From a checkpoint of a small transformer trained on Wikipedia.
Size: width 384, MLP 1536 GELU.
Training: a variant of Adam for these matrices, 508M tokens, 3875 steps.
MLP neurons of a small language model. Each row is named by its layer, matrix (up: input weights) and neuron, and shows model dimensions 224-287. Each number is 128 + 32 x the weight over its row's rms, rounded and kept within 0 to 255.
Before each neuron's rows, "fires on" lists the tokens most often at its 100 highest values on Wikipedia text that the model never trained on; "fires after" lists the tokens most often just before its 100 highest values on Wikipedia text that the model never trained on.

fires on: "\n", " |"
fires after: " |", " ", ")"
L7.up1483 [111 172 148 144 145 125 163 116  59 102 135 108 145 112 109 123 136 105 129 150  95  86  86  72 128 142  47  77 111 121 136  92 141 126 127 131  79 158 117 120 144  88 184  71 144 108 159 151 109  97 163 116  89 164 128 131 119 171 111 140 119 104  99 188]

fires on: "\n"
fires after: "\n", " |", "\"", "-"
L6.up522 [ 95 120 112 142 148 131 158 107 128 140 144 135 108 112 111 160 135 137 140 116 115 119 186 173 198  87 117 149 144 135 116  83 159  79 114 108 143 161 112 155  83 135 108 113 153 165 118  84 135 163 149 123 112  87  94  92 116 158 118  92  91 102  82  61]

fires on: " ", " |", " Candidate", " star", " Votes"
fires after: " |", " votes", " ", "|"
L6.up532 [ 70 165 102  82 120 153  79 148 150  99 185 159 124 170 131  94  89 134 191 126  87 151 176 117 148  79 110 150 147 160 207  87 129 128 134 135 169 140 106 155 162  90 109 109 127 150 136 153 161  78 142 105 126  82 128  72 116 101 121 117 117 168  95 127]

fires on: "\n", "m."
fires after: " |", "."
L4.up1407 [240 113 129  64 121 148 146 122 140 111 133 108 163 121  86 116 153 156 130 131 118 122 141 204 141 173 111 103 127 129  94 148 116 120  79 149 128 155  57 132  76  93 134 126 199 150 132 112 210 161 146 149 107 175 106 107 116 114 143 144 159 146 105 107]

fires on: ".", "re", "ch", "'", "che", "B"
fires after: " G", "G", " T", "K", " O", " g"
L4.up1361 [160 116  77 131 104 106 126 108 148 145 193 180 126 126 104  97  79 193 159 128 147 106 158 169 195 118  95  74 117 181 170 160 139  96 127  89 126 195  92 170 166 152 130 142 110 141 189 151 176 147 127 139 103  58 154 112 123 114  92  91  86  85  68 128]

fires on: " —", " ", ".", ";"
fires after: " |"
L7.up484 [156 100 129 176  96 214 135  64 162 158 121 116 117 107  52  69 120 146  95 143 106 157 150  94 125 119 145 104 167 141  84 148 110  74 176 103 140 129 163  78 170 129 109 150 162 192  93 155 188 151 153  56  99 164 129 157 105 150 124 124 101 168  80  82]

fires on: "\n"
fires after: " |"
L4.up1526 [143 107  72  66 147 158 102 119  66 125 105 121 169 100 145 151 141 160 155 119 141 124 120  71 129 170  58  98 167 133 106  92 150 164 111 116 123 166  76 114  89 152 165 159 112 137 124 175 135  80 167  96  98  96 171 109 134 153 119 150 189 166 104 106]

fires on: "\n", " L", " B", "R"
fires after: "\n", "-", "|", " and"
L7.up498 [116  84  85 170 106 109 110 164 189 193  89 106 154  86 148 111 133 181  61 131  88 146 145 170 172 113 147 110  98 117 137  90 143 131 119 149 124 162 123 130  81 140 108 127 155 163 113 111 145 117 138 155  97 122  93  89  81 126 125 125 129 170 130 120]

fires on: "\n", " —", " Year", " R"
fires after: "|", "\n", "|---|---|"
L4.up613 [133  94  81 192 109 122 131  85 129 156 137 116 143 111 113  95 159 127 118 142  94 182 107 199 139 146 119 130 113 120 129 100 169 113 171  91  78 183 154 181 117 126  80 139 117 134 196 151 179 115  50 134 134 160 135 121 134 151 155 155 107 116  86 102]

fires on: " S", "m.", " be"
fires after: " to", ".", " by", "-", " J.", ":"
L6.up239 [167 111 145 103 105 123 141 143 163 138 195  78 120  82  97  95  91 159 179 172 176 184 133 132 145 152 167 126 148  66  94 159 158 128 147 115 113 143  97 135 188 121 126 135 164 162  89 162  99 127 167 127 132 116 160  77 111 178 117 109 153 158 140 163]

fires on: " ", " 6", " 5", " 7", " —"
fires after: "|", " |"
L6.up371 [192 112 121 117 124 190 117 157 138 127 161 152 100 100 114 125 134 173  72 169 113 105 115 130 207 134 148 106 154 129 153 136 154 137 149 139  87 152 140 118 112  82  53  99 135 162 199 181 138 103 103  64 119 146 122 177 141 112 136 100 147 130 131 151]

fires on: " 0", " —", " |", " 5", " 2;"
fires after: " |", ";", " 3;"
L4.up535 [174 189 204 109 123 182 135 121 103  92 149 114 118 122 188 124 186 138 134 137  81 169 123 102 142 112  79 136 177 156 132 135 142 149 157 147 140 128 117  98 133  96 146  85  91 140 132 139 170  84 180 125 119  89 124  89  70 101 109 130 170 213 137 153]

fires on: "\n", " L", " pl", " ad", " expl"
fires after: " |", " to"
L7.up158 [175 136 125 181  91 167 156 120 146  98 140 102 112 139 142 166 113 185 108  96  15  91 103  88 173 105 116 113 100  84 135 140 157 145 120 129 144 185 102  73 136 122 103 100 107 147 170  90 186 134 146 144 122 171 144 140 101 132 130 116 134 102 131 123]

fires on: "\n", ";", " ", "u", "it"
fires after: " |", " red"
L6.up758 [139 119 134  98  90 147 148  91 101  86 231 120 142  94 113  72 132 136 134  93 160 149 156 137 107 161 151 110 107 130 101 168 137 172 107 116 109 181 211 158 138 111 126 142 145  83 145  85 118  51 169 113  74 166 147 158 110 126 105 100 166 157 100 128]

fires on: "|", "om", "y"
fires after: "\n", " d", " an"
L7.up149 [118 121  81 107 113 171 154  84 146 175  92 123 115 121 123  75 155 169 124 141 148  78 141 138 136  86 109 128 162  87 111 182 121 154 115 156 128 129 160 100 124 123 148  73 128 171 126  62 181 171 175 158 174 129 143 111 117 159  91 121  55 142 151  89]

fires on: "\n", " on", " (born"
fires after: "\n", ",", " born", " on", "==History=="
L7.up740 [138 159 154 139 132  68 157 108 174 163 139  92 137  92  74  90 150 188  92 122  53 143 127 177 122 149 169 120 123  67  91 136 126 141 159 176  61 175 101 117 126 151 157 170 167 100 158 164 102 149 122 112 165 163 115 137 116 123  81 114 128 154 103 154]

fires on: " ", " in", " Z", " O", " C", " P"
fires after: " the", " The", " an", "The"
L4.up682 [192 174 139  80  96 141 127 160 143 136 155 101  74  84 148 103 184 146  70 107  99 117 107  99 137  46 127 109 104  55  64 108 140 185 122 146 119 163 144 151 157 116 150 118 191 180  97 115 119 111 162 108 125  99 132  75  97 172 180 138 155 147  76 152]

fires on: "\n", " |", "p", " 1.", " 7"
fires after: "\n", "|", " O", ".", " ", " 1."
L6.up922 [152  86 114 146 153 102 140 129 224 112 131 130 123  93 106 132 111 163  94 193 147 158 125 186 124 120 157  76  83 104 164 143 160 114 124 154 137 154 120 155 141 133 129 122 161 129 126 113  77 131  96 158 128 105 156 135 148 126 115 165 124 192 113 124]

fires on: " |", "\n", "B", "ro", " B"
fires after: "\n", " No.", "R", "=="
L6.up403 [168  83 106 108 104 109 145 104 154 110 107 101 151 132 101 109 109 177 108  38 116 175 169 145 204 119 164  80 108 166 180 163 108 114  99 180 122 164 153 152 141 105 142 114 172 167 137 106 156 215  47  93 154 137  96 145 138  97 124 158 178 132 145 105]

fires on: " |", "ag", "r", "l"
fires after: " 0", "ak", " Q", " Uk", " 1"
L4.up472 [128  64 138 153 179  96 166  92 202  65 122 130 144 198 168 162 102 132  93  80 160 149 121 168 175 136 108 140  94 101  79 168 115 134 171 137  99 126 107 135 201  73 166 140 109 135 178  75 156 101 127 172 161 155 142 109 104 142 120 109 100 139  80 157]

fires on: "|", " ", "."
fires after: "\n", "|"
L4.up1359 [133 114  83 191 212  80 144  60 167 143 148 121  77 147  79 111 151 112 167 145  76 200 121 171 167  98 138 119 123  77  91  72 117 101 180 131 140 151  74 125 131 132 120 167 162 192 182 118 153 140  66  99 148 130  98 143 116 177 136 141 119 165  97 113]

fires on: "-", "|", "===", "y", "ath", "le"
fires after: "\n", " c", " C", " Hol", " p"
L7.up739 [181 153  86 100  81 144  95 177 175 172 135  54  88  92 123 152  72 142  93 108 125 163 131 161 157 145 147  59 106  92 140 175  91  69  91 147 144 117 110 112 137 129 111 146  86 132 122 125 136 157 164 148 107 162 103 123 111 139 105 142 130  89 189 104]

fires on: "\n", " Team", " Candidate", " Player", "ree"
fires after: " |", ":", " deg"
L4.up433 [126 164 148 169 128 141 138 108 116 152 189 122 129  77 147 121 173 150 155 148 108 181 148 131 133 143 127  86  89 141 131 116 149 102 119  59 128 180 160 148 103 111 144 192 179 141 156 148 143 145 134  56 127 145 132 139 159 178 119 101  54 153 121 167]

fires on: "\n", " |", " 0", " 2", ".0"
fires after: " |", " 0", " ", " 2", " —"
L4.up1451 [158  41  92  49 124 125 139 138 128 138 111 117 153 107  58 120 165 182 110 113 130 103 159 168 140 137 103 150 109  79  81 122 122 154 154 130 110 146  83  91 119  77 126 159 156 154 128  87 137 103 161 106  98 164 159 142 130 111  88 127 157 129  88 153]

fires on: " the", "r", "at", " Angel", "h"
fires after: " at", " in", " Uk", " T", " Los", " Z"
L4.up717 [117  71 168 149  80  98 136  73  72 139 190 191  99 160 150 103 132 139 132  71 162 180 129 155 140 158 126  98 133 150 137 196 152 112 150  92  95 142 129 122 148 140 131 118  93  77  79 121 151 183 138 185  84  91  92 131 122 142 157 133 106 167 104 139]

fires on: " —", " ", " Candidate", "\n"
fires after: " |"
L6.up944 [152 131 132 130 116 146 102 160 150 135 146 130 139  55 135 133 189 147  92  72  80 171 132 153 129 123 125  91 102  88 129 131 141 119  98 118 111 176 112 106  92 121 123 129 165 123 107 173 113 108 190 143  96 115  81 102  93 148 139  89 157 139 158 111]

fires on: "|", "-", "ish", " old", " first"
fires after: "\n", " the", " par"
L4.up810 [166  94 124 148 194 122 114 151 189 125 175 138  64 152  66 125  85  92 136  79 149 187 161 110 158 125 107 115 137  98 104 165 180  91 170 172 108 154 181 160 137 116 133 169 169 118 120 123 130 142  77 140 136 110 136 186 119 158 154 137 118 162  66 113]

fires on: " medal", " Gold", "ronze", " August", " Un"
fires after: "|", " Gold", " B"
L4.up1522 [148 157  96 183 159 120 100 101 170 134 142 159  94 157  88 120 157 176 106 112 106 182 100 170 153 156 173 157 115 147  96 111 161  78 106 152 117 144 113 179  97 141 109 141 160 126 156 165 148 129  59 165 129 149  90  77 119 150 174 166 136 115 117 107]

fires on: " |", " as", " /", ";", " -", " ="
fires after: ")", "\"", "\n ", " 2023"
L4.up679 [107 112 158 163 181 128 104 110 158 142  92 175 151  92 148  95 129 146 142 104 142 167 186 100 108 140  77 101 147 144  90  67 180  45  86  93 111 133 186 110 137 122 152  79 154 188 108 112 140  98  91 112 154  55 135 147 113 178 188 171 122  97  48 101]

fires on: "\n", "|", "c", " on", "e"
fires after: " |", "\n", "|---|---|---|"
L7.up1132 [127 126  55 113 108 183  79 115 152 150 142 163 107  74  67 128  51 202 155 129 115  72 134 184 166 160 183  89 114 145 127 118 121 138 170 140  70 145 118 123 174 162 146 104 163 126  94 134 167 161  92 132 169 134 125 134 132 159  80 136 128 172 127 111]

fires on: "\n"
fires after: " |"
L4.up1369 [155 107 111 136 110 148  72 132 168 133 109 139 145 101  39 130 191 221 136 126 165 155 134 122 158 144 145  75 127 121  90 112 163 128  85 111 129 180 144 115 106 117 120 138 139 106 152 141 116 111 172 130 146 135 134 129 149 152 126 189 151 155  88 153]

fires on: " |", "|", "e", "c", "eg"
fires after: "\n", " No.", "R", "E", "|", " ("
L6.up1408 [144 106 134  90  42 163  63  71 169 138 179 179 119 111  76 100 106 147  84  92  34 190 153 188 113 121  84  59  67 117 176 180 142  93 147 157 141 142 187  98 142 141 125  84 120 142 118 108 133 142  98 137 133 168  83  57 131 180 140 111 103 135 144 122]

fires on: " War", "ra", "ad", "al", "a"
fires after: "-", " p", " C", " c", " P", " T"
L4.up949 [108 144  93 125 133 176 116 104 163 120 142 116 139  93  93 105  96 103  98  73 129 130 150 135 203 134 124  94 157  89 180 119 114  94 151 105 120 166 155 156  97 113 141 165 128 115 172 150 100 132 141 157 137  62 108 112 169  93 138 134 108 123 150 119]

fires on: " a", " an", " were", " |", " described", " 2"
fires after: " was", " is", " |", "ers", " not"
L4.up970 [176  55 117 132 100 180 147 156 124 135 132 164 118 133  82  67 160 140  90 148 109 208 179 148 145 149 131 125 178 122 125 123 105 170 143 139 149 160 165 130 135 125 147 117 144 152 108 166 129 102 140  87 109 142 121 110 117 154 192 122 110 152  71 151]

fires on: "\n", " high", " sp", " public"
fires after: " |", " a", " the", " to"
L4.up63 [130 162  98 134 116 138 175 174  64 107 134 124 146 137  94  90 112 142  94 119  81 124 178  67 140 154  97 183 153  75 117  95 135 167 152 133 165 145 124  94 138  40 163 165 141 101 127 110 154 123 177 147  73 153 113 113 137 147  75 121 138 105  81  94]

fires on: " the", " a", " ", " |", " ad", " to"
fires after: " to", " |", " in", " was", " for", " "
L4.up839 [150  98 139 125  71 122 165 135 107 103 141 142 162 113  50 119 140 119  96 139 169 134 165 155 150  84 122 127 133  96 166 123 123  99 164  69 143  99 193 110 142 107 111 144 163 190 157  91 175  90 132 159 119 181  94 153 131 157 184 126 109 146  83 120]

fires on: "a", "i", "ra", "ed", "le"
fires after: " P", " B", " F", "P", " p", " Oper"
L7.up774 [129 128 149 145 118 153 124  98 104 146 120 134  86  87 106  81  87 146 133 139 116 146 145  51 142 166 127  77  73  72 103 110 179 129  96  83 121 111  92 145 105 148 122 126 116 123 149 131 120 142 143 119 128 158 115 105 189 207 181 136 110 185 127 204]

fires on: " ", " —", " 5", " 4", " 6"
fires after: " |", "|"
L7.up280 [110 113  99 182 116 148 108 190 121 135  96 121 138 132 119 113 116 207 111 150  68 136 108 155 221  84 176  95 144 107 133 133 163 151 172 142 186 140 112  82  86 111 110 111 141 133 161 117 109 163  90 117 122 139  84 152 132 147 100 167 173 135 121 156]

fires on: "um", "s", "m", "L", "o", "d"
fires after: " Gr", " Sch", " Mc", " St"
L4.up1280 [208 176 136 114  95 111 140 151  44  94 209 147  56 122 100 110 157 154 143 159  80 161  98 136 134 141  61  81 148 136 148 105 104 144 151  86 133 146 143 147 140 125 100 152 102 116 103 110 154  97  84  90 104 125 112 121 152 107 152 157 135  73 161 170]

fires on: " 0", "ob", "to", "a", " Mon", "on"
fires after: " |", "om", "ro", " the", "er"
L4.up1080 [147 139 165 110  88 145 138 145 103 133 161 161 106 101 196 111 151 167 107 151 133 133  89  95 161 147 145 122 121 164 110 192 179 148  91  90 108 174 136 155 131 113  48 111 135 103 160 178  88  73 104 135  88 161 166 105 209 143 134 161 141 152 150 146]

fires on: "\n", " |"
fires after: " |", "|---|---|---|---|---|", "|---|---|---|", "|---|---|---|---|"
L7.up1060 [108 111 142 125  77 215 148 107 109  94 162 191  69  88 123 137 102 186  97 145  93 135 168 171 163 148 147 157 111 137 159  61 177 129 196 130  96 149  73 106 159 129  88  88 133  87 204 167 124 205 145 125  88 144 127  92 135 202 132 132 129 209 138  64]

fires on: " |", "?", " For"
fires after: " ", "."
L4.up586 [123 136 118 124 151 114 140 144 130 103 139 124 115 116  85 125 130 173  96 144 100 131  96 121 108  84  91 187 141 105 129  79 124 114 206 115 102 116 138 114  65  80 153 154 184 152 169  94 117 128 151 121  88 137  85 163 139  97 150 149 164 131 110 112]

fires on: "\n", " |"
fires after: " |", " 0", " 1"
L4.up1351 [144 128  98  65 157 163 187  74 102 122 149 130 136  90 179 135 137 173 153 110 108 130  97 104 179 120  51 144 154 154 117 144 175 113 162 111 122 144 140 115 156  91 168 125  70 126 203 202 145 178 130 145 137 101 135  38  97 135 109 130  88 137 128 137]

fires on: "\n", " |", " "
fires after: " |", "G"
L4.up515 [141  96 137 110 118 182  69 172  53 121 134 121 151 103 165 132 175 103 118 113 171 117 139 139 129 140  78 130 119 102 121 144  93 185 155 111 148 131  91 104  80 127 156 108 154 191  73  98 124  63 202 108  92 114 183 133 128 121 144 145 238 152  96 128]

fires on: "\n", " 0", "\"", " 2"
fires after: " |"
L4.up1029 [155 134 102 142 146 127 134 163 112 109 142  84 168  57 114 112 118  93 117 182 118 107 115 113 103 116 102  98  83  87 155 174 120 183 151 117 131 110 137 101 107  94 162 165 132 158  99 171 111 114 127  78 174 105 126 102 191 149 113 107 107  73 114 189]

fires on: "\n", " un", " in", " (", " as", " out"
fires after: " |", " is", "ed", "|---|---|", " was"
L4.up1475 [162 139 116 132 107 179 173 129 170 171 165 108 117  85 126 123 134 100 138 132 121 157 134 137 139 164 114 147 141 136 106 106 139 135 172 141  99 140 143 171 110 110 116 115  87 141 188 138 140 119 148 157 109 114 103 160 100 195 129 168 163 202 118 149]

fires on: "\n", " 0", " ", " |", " 1", " 4:"
fires after: " |"
L4.up458 [163  57  94  66  89 137 203 114  90 129 117 119 160 104 100 130 184  90 120 178 140 122 164 132 116 142 133 149 137 122 140 149  95 210 192 148 167 110 156 115 155  73  93 132 101 102 116  58 152 114 161 156 133 122 151 127 153 120 127 126 207 111  98 138]

fires on: " |", "ck", " "
fires after: " ", " |", " 9", " che", " 8", ";"
L4.up1135 [163 155 120  80  86 148 184 144 129 109 145 131 125 167 129 104 164 126 130  59  93 107  99 117 138  48  97 157 133 146 149 128 132 110 134 153 127 161  99  91 197 128 118 136  95 134 124 112 178 148 164 158  67  78 129 118  90 133 131 123 125  87 136  94]

fires on: "t", "re", "am", "outh", "m", "aw"
fires after: " G", " O", " Y", " U", " y", " T"
L4.up1373 [125 118 144 153 162  82 167 161 164 108 119 156 125 128 135 110 144 129 131 113 174 100 195 214 128  96 127 165 165  95  87 157 183 181 165 180 151 173 106 185 144 112 199 163 107 146 154 148 151 124  69 150  90  97 160 113 179 125 105 156  88 138 106 118]

fires on: " |", " votes", "iz", "im", "ric", "forman"
fires after: " ", " Total", " votes", " dist", "em", " Per"
L4.up784 [116 192  79 145  99 128 172 102 182  74 169 143  52  92 168 153 176 153 115 112 139 139 164 103 183 116 120 116  83  58 136 144  76  60  77 111 117 165 147 153 146 140 109 169 120 176 142 112 107  98 117 123  94 167 127 178 123  95 114 116 199 183 200 122]

fires on: "ff", "ad", "r", "e", "ack", "ver"
fires after: " R", "R", "ri", "==R", " r"
L4.up1291 [140 108 131 161 149 119 193  92 113  95 203 196 138 125 146  59 130  96  99 150 159 153 129 199 155 109 150 104 128 151 117 160 127  56 127 205 166 120 107 111 135 128 153 101 201 133 168 136 142  97  75 160 180 140  92  73 140  97  88 152 109 161 162 125]

fires on: " |", ".", "-", " and", " Total"
fires after: " 2", " 1", " 3", " 5", " 4", "|"
L4.up809 [122  94  96 192 125 111 144  66 184 145 171 121 142 151 111  85  80 201  97 107  99  96  78 184 119 108 120 120  67 142 114  72 123  97  89 144 155 131 116 144  91  79  70 123 154 144 156 109 110 164  90 144  90 161  90 130 101 133 147 154 110 134 124 145]

fires on: " |", ";", "F", " the"
fires after: " on", " L", " W", " G", " P"
L4.up914 [145  94 161 130 146 106 146 153 121 104 184 120 128 129 161 146 151 159 155  86 154 119 121 106 182 108 125 114 139 111 139 140 141 180 190 136 119 169 156 129  74 100 126 146 147  90 159 101 152 196 152 104  55  98 113 133  97 105  91  99 128 142 176 136]

fires on: " ", " August", ".", " 22", " 20"
fires after: "|"
L6.up865 [137 161 120 145 111 110 177  76 144 127 153 104 130 107 130 125 116 142 105 125 104 191 197 205 140  79 202 151 150 153 142 123 169 128 141 116 140 136  95  96 126 120 145 211 191 105 183 120 113 127  43 120  87 164  87 117 153 158 113 100  92 164 106 111]

fires on: "\n", "|"
fires after: "\n", "|---|---|---|---|---|", "|---|---|---|---|", "|---|---|---|", "|---|---|---|---|---|---|", "|---|---|"
L6.up1228 [115 191  97 151 125 117 126 128 138  90 178 174 111 141 194 125 120 149 139 132  39  72 117 116 116  81 116 137 108 119  66 114 168 133  92 122  90 197 183 143 106 106 116 151 147 126 103 124 141 167  37 162 102 122 129 137 107 173 118  91 143 166  89 160]

fires on: " 0"
fires after: " |"
L6.up48 [ 76 146 189 123 148 113 124 182 151 126 187 137 132 178 131 112 100 148 112  99 124 108 103 146 120 121 107 148 140 127  96 148 158 174  84 116 113 169 120 159 128  96 122 111  66  99 126 102  84  91 107 118 146 129 116  67 182 132 142  80 129 134 134 110]

fires on: "\n", " as", "'", " As"
fires after: "\n", ",", ".", " \"I", "e,"
L6.up1429 [190  83 102 160   8 157 142 104 155 157 156 115 160  95  46  87 127 168 134  81  78 171 154 151 149 134 148 116 106 102 119  79 149 144 135  14 114 137 114 105 129 123 103 102 213 138 144 183 150 169 119 110 191 133  78 136 131  88 128 152 200  90 141 142]

fires on: " end", " b", " to", " and", " well", " disc"
fires after: " the", " as"
L6.up855 [136 162 138 144  94 160 148  81 136 112 110 114 107  84 140 113 117 175 110 103 148 142 157 102 206  56 163 175 151 154 140  73 100 109  77  77 138 125 109  31 161  90 121 100 131 135 120 120 127 118 159 146 167 153 167  76  83 174 104  83 163 191 120 122]

fires on: " |", " re", "-", "ile", "igh"
fires after: " f", " 1", " 0", " 2", " a", " F"
L6.up999 [104  89 161 186 104 141 129 115  89 112 121 114 109 118 106 114 104 119 137  47 125 107 132 135 100  85 130 108  81 131 111 175 142 121 127  66 138 131 170  97  65 128 116 131 166  99  86  85 156 130  85 218 184 142 143  62 114 136 116 120 128 224  72 167]

fires on: " |"
fires after: " 0", " ", " —", " 1", " 6"
L4.up736 [204 101 125  82 107 134 118  64  96 113 152 180  79  93 140  85 140 160 136 106 176 164 115 148 173  90 154  61  81  84 142 174 141 157 130  77 111 119 184 135  74 106 152 182 139 174 151 158 109 153 130 163 104 152 138 157 139 120 161 163 128 230 115 157]

fires on: " 0", " be", " le", " estab", " ret", " fin"
fires after: " to", " |", " was", " the", " would", " were"
L4.up1314 [137 155  86 171  90 172 196 146 130 109 152  62 115 119 115 108 174 139  69 164 151 157 118 163 156 132 102 142 125 131  94 150 156 149 158  95 125 123 161 137 102  66 126 110 185 126 165 102 125 130 139  70  83 130 123 145 186  91 193 101 167 153 124 124]

fires on: " |", " MF", " E", " (N", "B", " G"
fires after: " |", "|", " —", " G", " 1."
L7.up1348 [128 131 129 150 139 123 113 101 178 117 154 172 176  85 129 112 147 155 139  71 117 163  92 176 212 124  58  80 137  63 142 163 167  78 125  89 178 170 127 123 132 115 114 176 122 170 102 194 134 170 110 110  87 107  76  95 148  99 132 115  68  74 127 109]

fires on: "c", " to", " an", " |", "ch", "r"
fires after: " un", " not", " was", " —", " be", " Un"
L4.up703 [219 101 103  81 100  87 160  99 159  53 125  90  77 148 110 108 134 210 134  76 124 165 145 127 168 163 121 114 130 126  89 148 138 162 140 101 121 138  97 153 160 150 101 153 129 138 178 120 132  99  94 105 151 148  94 108 124 167 120  80 136 159 142 161]

fires on: "\n", "um", " prom", "umb"
fires after: " |", " to", "c"
L7.up492 [137 134 121 167 114 151 110 125 132 162 123  82  97  96  42 146 184 152 142 124 103  67 120 144 141  92 106 108 113 107 112 110 129 148 101 146 115 141  97  85  77 156  91 119 114 106 115 128 133 186 129 146 109  86 104 176  96 103 112 135 111 163  87 102]